config.toml
num_hidden_layers = 10
hidden_size = 192
num_attention_heads = 3
head_dim = 64
vocab_size = 4096
norm = "rmsnorm"
positions = "rope"
qk_norm = true
bias = "none"
init_std_o = 0.0
init_std_up = 0.0321
learning_rate = 0.0131
beta1 = 0.95
decay_fraction = 0.913
max_seq_len = 384
MLP neurons of a small language model. Each row is named by its layer, matrix (gate and up: input weights) and neuron, and shows model dimensions 48-175. Each number is 128 + 24 x the weight over its row's rms, rounded and kept within 0 to 255. Numbers have three digits each. A neuron's up and down rows have the sign that makes its largest values positive.
After each neuron's rows, "fires in" lists the words (lower case) most often at its 100 highest values on Wikipedia text that the model never trained on. A number after a token or word is its count.

L3.gate337:131100112120099162152146130124073070130134144113102156176181111133134145137148096110111103166155140095138127104085168119154136105116098146143120094135154117081081129174095146105138117135130076137141139104122174122153143096131204148139087129087099090097105146132125128167120124090180172165145131154120108137144115127104148104159153105154155120108112122135127128126105122163130144147181
L3.up337:170110107112082119149125149146129110110176141093110112138148161116153149165135126178134094169140135103084113134105113143105152091159094147125148089092097088115115151158120136126125109148157123125113094079107147125135122136095103138126121124093141162128081140126144127089112107117145127189112144159089101100088138107131124138121129116135131110146129119146145167095132098132187160148110
fires in: "more" 26, "most" 20, "is" 17, "very" 8, "less" 5

L7.gate221:130147157106123126130106128111159148094126095160122148083081154096094120153150120127106145143114155169088132150102163149125118105158094117127111157150095120141141118153149112104127141104096163125169146110112112162122176173145168130181104122107120140101136134133095137089129149122121106088111170169119132146194152121140101109154111128167087164142132111098123105116118100161161125114109
L7.up221:126164147190135108135139148119082151086098125152130087157167089104103139110159147106107135077137104126157088147143113094138142129168115165092079105116136136064150160128136090115100122159079094139137150136124145127121145106073156135125170123144131084136117155141117136116146108096115105114138140152121123150141153146111144165155135125109133149140106169160128107120162115126118108102131
fires in: "to" 91, "for" 7

L7.gate362:176108172107108146127090158146101124135051153138169102098121133156102114120156127138116125130147135175158129148113149135140133154121109127106168154112126146092123142135135156113090111119099105124089164163134132116113113143080108117155155165146120123114127133122084130124121163096113125107142197149114118160127147127146113128115123110096109143142162120125106132149133099098171122122080
L7.up362:158145099158105123142134093087125124105115116144117114118144136139138186119158128109150063108102144165146107140111116125147164114124134133123072145126106139116116160149129139108153138086131139169132127134098119141123138165156098105154100116083120133141147140149071156130162135156121151066158106077159107118102140108149165092141089142136140141130096102173108123126101160088126149105108
fires in: "him" 29, "with" 12, "them" 9, "up" 7, "of" 6, "to" 4

L4.gate233:166173077140142110139130142145158087105138123119125070133105169104126094140140147121068162137115130131112108116146125147109141099162104176115120141116129086086091124149184108127133157121160107103124057126117143159128165126142138146105143152129114158107134110159125131094180102155136109120165140139134112136139132127123108132125116125124127139078087125130109110108165154135182135128159
L4.up233:099138131185141118131094112113201140134098115152149069156124146143119141108158108126127185128099129157085134172154161126123142108132159119133125133141124146105113186125163170107130144132168109151105149094133162122097169138135129085101123147162158101072132094108139110130137155107135069112116175137124086129109131134120112150105130114158146136123125137110136077168137171151111119109149
fires in: "to" 60, "of" 4

L7.gate612:106121108141152142138082121120128086146111139146112127123092133098123122126149131169112132118156134097123117159134121126092116098103128134151135161122114076105181139108088178146078164125145097088112124140172157102112102191121096129130112163075132117161104142149118148121143094141119132132154108140137171146115154128146140143119183124163129196116084149148122137135119116147193100150133
L7.up612:126138115162135140116108157160128126122133169145134119140096166139103110149108081129144116111106135123139146180093158091154137143072129115113141115133136126141159099111126132094111091103105131145117173103125190074139136176119139142150128167141101133141104121079091178139139092110108162175113126166141141162124144099064109128098150103167097098103086173101139147156154154117128119112132
fires in: "on" 63, "open" 4

L7.gate69:132117130134112121138138105163098106114135170109136086136134085136132126162100152116112140121132114118160128149111131126140087140178115140147112119102120145133086158136106130090101130137109129120101095098098096136134153113175153104132093117146096102141161153085109109171130117081191157124115120134055100150114124130105135142107114105074147163155152097130124135119089162114129159161112
L7.up69:134126129141109119112128102115138095148124127117096115143150113126148152111169195133046118133132118134127139122138118126152175163147080140118138127163080176131127134122115092111164138117121134102149144124101096118151107106150125126149132111101162143113117132096178105172153140108137091121154178107107130117136097149126141132163141105131060118144137139139112107140140134121108114161154
fires in: "a" 15, "to" 14, "after" 10, "with" 5, "loss" 4, "for" 4

L3.gate568:128131142123109143163156109100157116147171149148156132131160162109162098145158157115102184153120161097166118137139134147154161145115121088117130183126097121109068160126098158133110130095127137118109114149116134103130120139157120126120114096123117143138155092127106129090148164101156164131127125113110074100099120120120122128120110105152134111139134090101141090144095151112123134109119
L3.up568:149128126103143131139150149155184111146131103113165136158159080140151133142153082125107136176122140135110108134138118133180122134126153106118094179120093135111132064128136171125132126122127082127092120075118168116150137171132119129154110115082141125104136113107137161121138129187174147118120150148081120135128123119151144137072154068107157129120108119147119118163120122129145128145146
fires in: "when" 34, "the" 18, "at" 10, "if" 7, "because" 6, "both" 4

L3.gate712:118164132111167118142085086134153125098136110158114127144119129116124119138160127121129131142164123134127095115121130157142058119122113113143142170119151137120091137100121164133132116102178151144111077128120109131115126144137105099128120104115121152117140118101152147171125166092110175176149099088108118148144088156113076137146119110101130170167087113156148150150105117088113128130157
L3.up712:164137122196149084167118129168155172097143091109113098145129114120152117156121150111142158144125148177129096163135101192183090148117126124138112177150137121118125141108120107138161124129107126118125104138078095132174119150101105149167104126104077112139116157144131142103134102107156139122137161148141133145143094145130111093134149161179144126125141094128134120122145135141104118131085
fires in: "after" 26, "may" 9, "throne" 6, "marienborg" 5, "daegu" 4

L7.gate257:140106116079166138149068145104123152119139137183073140106103112120124153092116114138159134125174146103170147109102129157134148121142125133166104114107118121106116096125149160109181078136152118104125137160128159130143113136119119156106128080133142151077148106139124138134111102100151163153110112151156131102165106136142155096135122078166173165159073129113135133126111145149126114148135
L7.up257:141134143134117131150154145135130134123122156131117168051117133082094132121142093119178150100148163105142157140143122152122182125135120120123167114139133136141127144105126134113145101146174152133076125061103167149069130122153080121159158146113135135155088161159152133123124126129085121169145122152146124081182146121094104121096168132083147122131137103144111120133090132126134132153145
fires in: "an" 70

L3.gate178:160131109112143143142110152096095119122105156105107120114187142118155125161114118158078127091100141059124146150175119126149135079124134138152138166140137142155127165167162164134139144156115154120105150150133120158148127115167109101129131131153118106121123132154104169117097106118101121161127187140073105121144110134128156111198175128128123168133148120110158111166189138138123108162139
L3.up178:119145127079087178143140099155099157140127167148117114111123153102144130163104105164101140115112169145138162155107152160138107112145129125114101111140169171133146126145175136080106098141096141119122103144139113135133171128148114089107152135106094109095143136155103108145088130151122093104124115125073084122147155094138130111146132124097131160142167112146109128114142135118106105136109
fires in: "s" 28, "senior" 7, "winter" 6, "honduras" 5, "college" 5

L3.gate767:119176132116090121171122158136140095150142153133141111138162090104121107141143141121131149133154149084197118124137146164134124133130127136117144129120139129126134136141130098142118163175176116154142114167148127130120075134163133101143134103151103165110161132153139100145105119136091150143102183155115147136133108123136098122141076121140152137153121106137160137155156128134195081139143
L3.up767:121097154150125149106162109105128183109081104146114109127124105149135159104143104136105084116102129113125186151149161114097141130100156118108132142116150098155121089121196126113144133144168137166114112137150157081167143124102166134107130127136119159166182109105108163136129143152122111158143149101081121130084129082117131099124103114142115148147138156125145140080160160140150130125102
fires in: "of" 38, "other" 38, "various" 6, "many" 4

L4.gate35:122113134082150136144153121133145100151146105085117076153101125108135163098111151133153125146128176069167118149113100157109157135116123151092113158107088076123124145120138134144129143155139135113125145157100166137145129150089140173133090123105109116122098177111123087182143148157144123111097108123113111155117171140087142118118137111129105088101167087120128115114119136124183113134094
L4.up35:128123092124156074143127100077129104076187113125153141096141153128144114127114128088130112129149110134168132136129073132121139120091158121071115128103148108126170121147116120141159107155092115125123103105103115133147114114166166165120125146104095161108154089074113119128154122078147107106112167192158133113140119105107130114125140162116132150123143160131117129098164134126147128112161
fires in: "many" 16, "some" 14, "several" 10, "other" 9, "most" 7, "those" 5

L3.gate615:145142117129133100095125128165170111149139197163137130131143141133114115131119100107137141105207125095116164122176130074178064094127113098111126157117133082147170150130111117141136088143150089157108153106126096111107161126111133187102141113137107151119096160105162135152157129132116128128136117118165149149164113136127154131138125118165108085082148139127105137127110147154151084126165
L3.up615:146111087100139152102110154178120138131165129144112104145129134106121165113111108139121117082120112081085124125090125156137107100117080124163147143136136119137133130162114099112108120122100107183154097157076132151142149142119115152109135088160119124159126126137101113126157099138116128133176139103152119132090143121108153121105103181083161133158165156179126143152086164149110091123150
fires in: "on" 33, "as" 10, "images" 7

L4.gate313:149068088108116145125124134090145150132160103095113141164111126154154138125114163080088099125134143141139131122151114138153190122100156126131114101147107124151133122116135125140109121119102110106160120158131154142064127081124142121138150136169173144131102132116088147163092092125167148119124122128086162151130115109159107151092144155084132106188119145127063111151110116132116181084156
L4.up313:163105139153102117113160119144141140097157104166150130106150080105106121132140127084101108148125100118143121133124118066116129075090114134128165121115143123154138133114099158137138153160178088118125132101108117146107109122170146166104136074106177121136133138126101181101095144147130123128156151127156100181139126113097147113115131128121153110156125109143066090146133130099114137130164
fires in: "this" 28, "which" 15, "that" 9, "it" 7

L4.gate39:158099088170154136083136130140147107152120098121149178103146132106165136153155148136117147112117084147134086130134104141120068143146144151125134150136148114125173118120174125126148093145143148086135140115136125157147114112091090159081091147136120129102154136110106151168127120104150094171141110131111117095154103139093126156087130121172097105140138092135117086132152140143123121138162
L4.up39:143109096169093142127114094137111139154094079130095106115151144062131175130072175158136167142117162148120144120145081143161131144186141116147086099142128139143139136175107128123142122111067090099113136111102141104149127132133161145124143116145164113151137113119136129086146154083141154113156177193116126121095144115120137139104142133117124142123119115102090136159122141132097136138116
fires in: "in" 15, "into" 12, "after" 10, "for" 9, "declared" 4, "to" 4

L3.gate146:097161110113159123135144133107137118085112122127089178106158120079113118149115147093138116128138138126174118100094079184092138140125148163109115159173127138126164142149169126088093119082133128103162088157136110099094124110105124094146138130110113133144131149113119142169144141123161125125092108159115134149122145074166139172121114092113121124164143176124128137131119104139120137122129
L3.up146:149128128154195127142115159147095118134150148072104128131110098090118150147147071125140132098133141131120106090115112143191089115168127147098099175144137107113098143156092122132149109103100129093111183116131149104077126118126137137130135088149129144098128115150126130132137124140127117117147166162162105139154133141142165111164130125144133109109124124106120143114119110147142105100122
fires in: "and" 54, "it" 5, "mentalist" 4

L4.gate669:120122118123090135131103108136146121148112126163142102129129130080188135152157147130090169093133154098127126139107136172151169176070108126135105116154116097149143153119109112131139123120184150152117116121123125123091118145106118099118134146134130122110130157167116116161152137133134113158116106082141137147080130120114129122148188121164153124144169085122115123139144133168144156124124
L4.up669:108105130128137105108145163123111115141147100144136146142129063171093149114168088158105104097125155162132120155096141088108147157176179119131131137104099111094128157125107122101148133074117130184148162138157109155140120147144131099126160092091111122129098195138088133128129113100113125141126127140128126107149117127142163126117124104139132131128153157150102122140125073123098134130102
fires in: "no" 21, "s" 18, "jr" 7, "mr" 6, "southeast" 6

L4.gate147:135111119138125075155119161142142137121119114156107135102106130108158129150166136101108110191148113141123150113117120135091117163117169139102149154155167137144115151112110114135113096087125135140124132171128100155127132125111143102093090149113095100160142118109122133140128109111145119111163107118134127141124075112158110125114123140122144158146076138147162122073133201116142071118112
L4.up147:154093118137100088157105142144125101134131140149155151095130088154097120051112151063125117089112109121101137125121138083065128109172141150098157157099127081088089125103093115126120097112136127165097150132155143104135119172145117127103129118109146105159113116132100104128143111098125132140127120122131113095111095139167113159127108129096129168130107142159182108099146127107144138147139
fires in: "has" 48, "had" 26, "have" 13, "also" 5

L4.gate377:127172153099114105098114147144116092140117073112095153126120109139112147114103137145117086108150121106149106121109125130086083149128115091098119142157150103134117162167105114053090144122130146106124122145104115142106137120090129089153148087150118107109152102136107160153128134158108118099137133114111143133146151131124164094176139111169111075146120142112104109137101121138098119096134
L4.up377:161139117071110127082121169136130084141117055138114159116106167132145137104120168152141101140106121140100110130126125122110096108103147091154097144137133110160160139142098119075167147121118125147095136116122190145121132153141119133137139074103109096103130131179137166122118115147141121099107108134120148106128140125086162128112154120125136105159155126119112130138125146152130152106144
fires in: "and" 25, "to" 18, "the" 10, "of" 6, "continued" 4, "began" 4

L3.gate152:104153168103106120157120138109122153137090137160134130089218101125099126110143145117106165116143150121140080131121106144102146079111083174160128140141123115145106138140121140109121096126140128114132081163131117121099133124106155088166135106107117155146165154125154105154096130142134124130125085151109132122128097107136146145167172151140127148118152142155110151114134092110143134128158
L3.up152:119143073130161147124118100130153139116117181095121102106107121167110137136108111157132103168125181102109093132141148095135121127084141129145105132117188125144131136121126187121136155138130080128094128133135181120118162103119107139112158146107123133136122145130116134112107107125149148084062137121109141173149125129150114077118111126151100130098141077101110097125136104182126143146135
fires in: "and" 88

L7.gate531:110122115138142142110063120106126090153131125136132126158125088113097163104133093115108098145145122092128112124126151106139128128168151104116139137142116095084119110123117141156120144065101144138157143136170113197127111116085095133144162141148156106125141140154110143123135119126126120123096102143121115112134155102100137170180141104129137139145101115117143159109122120096116120214099
L7.up531:135145102086135165126133108154166106113126117134092094096123138148110136140117123154134147097134157126150101104150112149117132138104147132181087141128097108148143123124075134101117075134097098126126153153103158142167116164163104155115117120148134116141145097139093085175132131145136145142088099144141149099193164155127103106113119094121116121196107130145134117117165146154135109118149
fires in: "an" 68, "anne" 4

L4.gate518:115135109110120105107148155119159138127131153135157117146135112076115154145136134133161117085149140096100116103137179080100088156122156173180101122089103113107089159133108119146117105121150135132120138108120126114120107126134167161129124112090132143143089152153111147129119133203148161124153121128114107127112166118134123103160117124113168149153139101115097113133127101115135142123108
L4.up518:110163121109109156147153117097125145146107117128152121151139111099089160119126161162178144149084088118120116093211084127099122123095163131173130102138081134157116121146176177123112127125151119135123149138138144105139105153178158175151138097138137140126120133126147101135133150143111131134142130072126075120110137154122158100115126151121093117143123165126129118147136119089135116170110
fires in: "that" 18, "was" 15, "not" 12, "if" 9, "been" 8, "be" 6

L4.gate488:089090141142110114175088089136127104160114119149125125143115070121158131116131157129155123125136121114120133121099139183075140134104156140173110115126153153099105169170142132083098123108124091088092158111106111124126128121149107142114095117149132135150131142130137100091146097148143155191120148109129143131080152146142073134151129135123137128135095163067116123127163129137111129138149
L4.up488:127134139092111140072153115125122109145133142117149144118162157109122165154094139092140152071120121146143179105173129065125108127112094151124093108127140112105174117163109147134149086134125106135113129152146122144107091120130118114141120139129147137133160144153112133157129115107148119102174113103134150148134095115112161148151101083077137133137145159124160132160152106101134085114111
fires in: "john" 27, "william" 14, "george" 7, "stephen" 4, "francis" 4

L4.gate201:110150155139141133126121141089092103115126115131137133141082112067131094126135086121128140114097112125152094150108125169105129133118119144073140192147126158098148119092160153091127154113111122098138110155083117113086103116086134111099157134086156129111091099109130180159135118086128132096116145137120145114131145135127128116101160109093152150108114077156140110150148126141156104073106
L4.up201:135135093135125132160113116073145107113152138106096121105137110078156100099149098145086117083135161134130113114123102127133103129194111163135129149093112181080138086096159161137126155115091146080134122110095156145134141145129150147118133141102143140142107121116115148114111138127105126096156132097168128146155129137136085097078112150110116134139127116160118127146157106119114106068128
fires in: "to" 86, "and" 9

L4.gate572:108126135135132120145068114159097138134140175144120106100125101106080117113101123153150146123089150124148093127136120112119166119109080092138133110127165098111135143131127098133119135105123151111116148132119087087133136126102158105151144129105161102146152122140135105144081109089120170109117128090135120114156138143148142163146118123195132149139142147174110113138098110159146130155116
L4.up572:096158132144145120110109128146099098153149181088125168098129103128145148131116153145152111116137148170125126152145119143136143144134114096148148089179060088070141126135154119112109095119113063155151174141126082163116120110129164113158127104112118103109142154101158134137146098125110168152090115107103106106133090063092128146132147109115145158148136167105101113104097154139136108125096
fires in: "of" 45, "in" 22, "for" 6, "and" 6, "studied" 6

L3.gate387:116099138117099107096128158107126164129129149155108155102098110128132140108117096123111129100109094116108151119128123114088127103145114146141136107105148109110145099139136138125095085196138123140105104178146103163171086126144116153116143140152169110130125142098115118165157120141157127139155148118146134123081125100128144165166103120148131111137141098171172153051088130119070143122121
L3.up387:152121102131154137132108129093180126105149123133126115115132150079103143102087170133115125128115135134118110114144138133192087091170172157112131102131099148143114140112138120119089091092121127122138157064132150099101131116163101130105153061117147128093115171119093127111150150142138159148126108116124102177156115129100132143134126117118134160127118148113153097098116150117128116098131
fires in: "such" 24, "of" 9, "it" 6, "what" 5, "party" 4, "there" 4

L4.gate593:124138144121138119127168108103119121140100154162123145124119101083111102149130144087080105170122068113142084107130114080134137096144132118086082122098091129115130144136120162116166127150100136098106083163095109130112125075110161156123128134100097141128127107120163101164118126146118088120094142073107133110137120155142147104114149143131163118109153081151089098113152151160159147113148
L4.up593:162136099137128133120164123152163129170143094155107177104137144137124108061171124119093122133127110150117118145113104140175077158110092137119135130169124100123155122147169124109132117105107118141147116148110139109122157074106118113112114162115113137141167109138099146138122101122104178115149139125121131143144159137135131151148120077096152180134137167110109123149106093113122125138117
fires in: "and" 90, "is" 5

L4.gate258:142112126170150158154142127139114107141159127135118120142164132152108135158130129105130115136121124086091117134117106145128154121145153124126096140126093150085092140157092097071109117136097130140131123078120113140143140099100140149116125085137113118122091163102151127126168122145112147188179153106127084091129141105136148119117085090133132110143187112131155162141162117139103089172194
L4.up258:198163097127126133140148150118113105113107099162126125121157154084153146128108084141113102138143117145143133116111129134145091121122140126125145173158115110152123126128151126124142119172129109182119161163105138086124137125119143112117129084100124142125090123146151157133153138116159139086118121157142154142162097122107162144132144128138137134155114140126132072129105125094151126116125
fires in: "became" 27, "were" 11, "considered" 8, "caledonia" 7, "be" 6, "was" 4

L3.gate249:134119136125163124095125093142164154123179102153099156109129147125107138157106127098082146109100103128137139109085098095096134123141118155118101137154110085110135122163130109167150077090105074141124114121123125147145130111152090099141146120141146134113182156157135106136103111084133145115169113092123149136137117118141178105146135147165102099118101165134146121177112126106101155131105
L3.up249:116152119121116110100102122150101157128178135157096122102112125146158108123108148100119103144115110120137068164140104146122113091099130159110070162107169120144143098157137120140145108117139072123141108136091085173144131151149113103119155131135147123138131128124138117163128103122078135135168109129122109139111104127167114180149098111122114093110127133150136153148124132126141128137095
fires in: "as" 47, "party" 5, "welsh" 5

L4.gate709:127112098112081122114110098091140111145129102142139107171126133121116131118113132133073117170141113100134141130149087152121126152096107097129160098068151130100167142163105135114141094131156078137122063130135121146145134170121092152103130095126113170152174135132134128123189155126125163103156096120135127115178130132095144160132143119109103095139134115112105073105116159119085128124095
L4.up709:108117155122095117116123122143082108111184171129183128167096128109144105154112108126111133142110125135147123111069099105093096129092133126111122151130144146133079124144137172127154116126134133142060125118140122143124187118126120103129151099159143118168098151091130135147168127085112121099133121138080136115106085139100137139095142158134136099092171110144121091129108143127098133140144
fires in: "as" 29, "while" 9, "lisburne" 5, "although" 4, "dinamo" 4, "dynamos" 4

L4.gate199:086155109134097126108168114138188119141172129108113125164157117113098124091123169121092126135139110139121097148142124113124113168074109097143159099127142116088108152132142143111107119169138112152133107131157114154150155176169119167133108147139144116129163094134118165141139160133164178095172149155098093126130136093117117132112151107119148131093121147066122110088080109138144116103116
L4.up199:144135146115122095141147144131130157118132096141125112154123154114104142162166137123164112151148118132105118125137094150111114137128123134112176128188127160117149125090129074127125107095125137119123103131164093109140137117150135117122149144111165122121126103174125093174094132108177078164120106138116104142095122125156124154135162118163164143136116135125100141142097133135163134104077
fires in: "not" 27, "each" 15, "the" 13, "to" 9, "t" 5, "drake" 5

L4.gate646:083130122079093106162144110134157092139103133091149126164154127136165114132141125088142108103125163121151106125138127130136145088093157126077112128109093114116174102141130110149155166104104146132126111108118155124135118122128137099155144085145149121040141105114101122136166148139136161111121174097109149056134157153121110190111131124087120119146123131157131123149130145114136183139155
L4.up646:102121137109138113145155120144131130121123126116141110139142162148133140146096133092188124109116151085147104121100108165163113083103155113079171158137120133149137087088116154136129120144150127106130109119159149108124087125128116145123176119161162089089124157154130162104137116147159123129110078129079155114159075117098099179144134156167118117093098147097164095119121122155136143095132
fires in: "while" 34, "consonno" 8, "presley" 6, "vulpea" 5, "those" 4, "and" 4

L3.gate81:119129118149144069104111145106098115119121101149108129146126154133142138153172088147139141115170166107104129160138128170106135099131140116168132124139115094174106174123111140143112092186137119150114077171143128127168150120103186171082120106109122112095169137138109138124141127093124165120113113106090124160125108135140122090116158129149127099128095160115109137142145103092105165107169
L3.up81:147118122088134109141146157145114127117106131116112164098148148082125120125107122134155089130125116121140161112175145164153052120143129151160148133149116098175137165147077146111127114141131121124145153134133109133117095127122116105119150130115146148104128123138066180107122134130169186081132104172173121124171127117114148120114152099102147096137122156132112123145102162113125098132105
fires in: "and" 34, "or" 8, "online" 6, "weekly" 6, "hillsborough" 4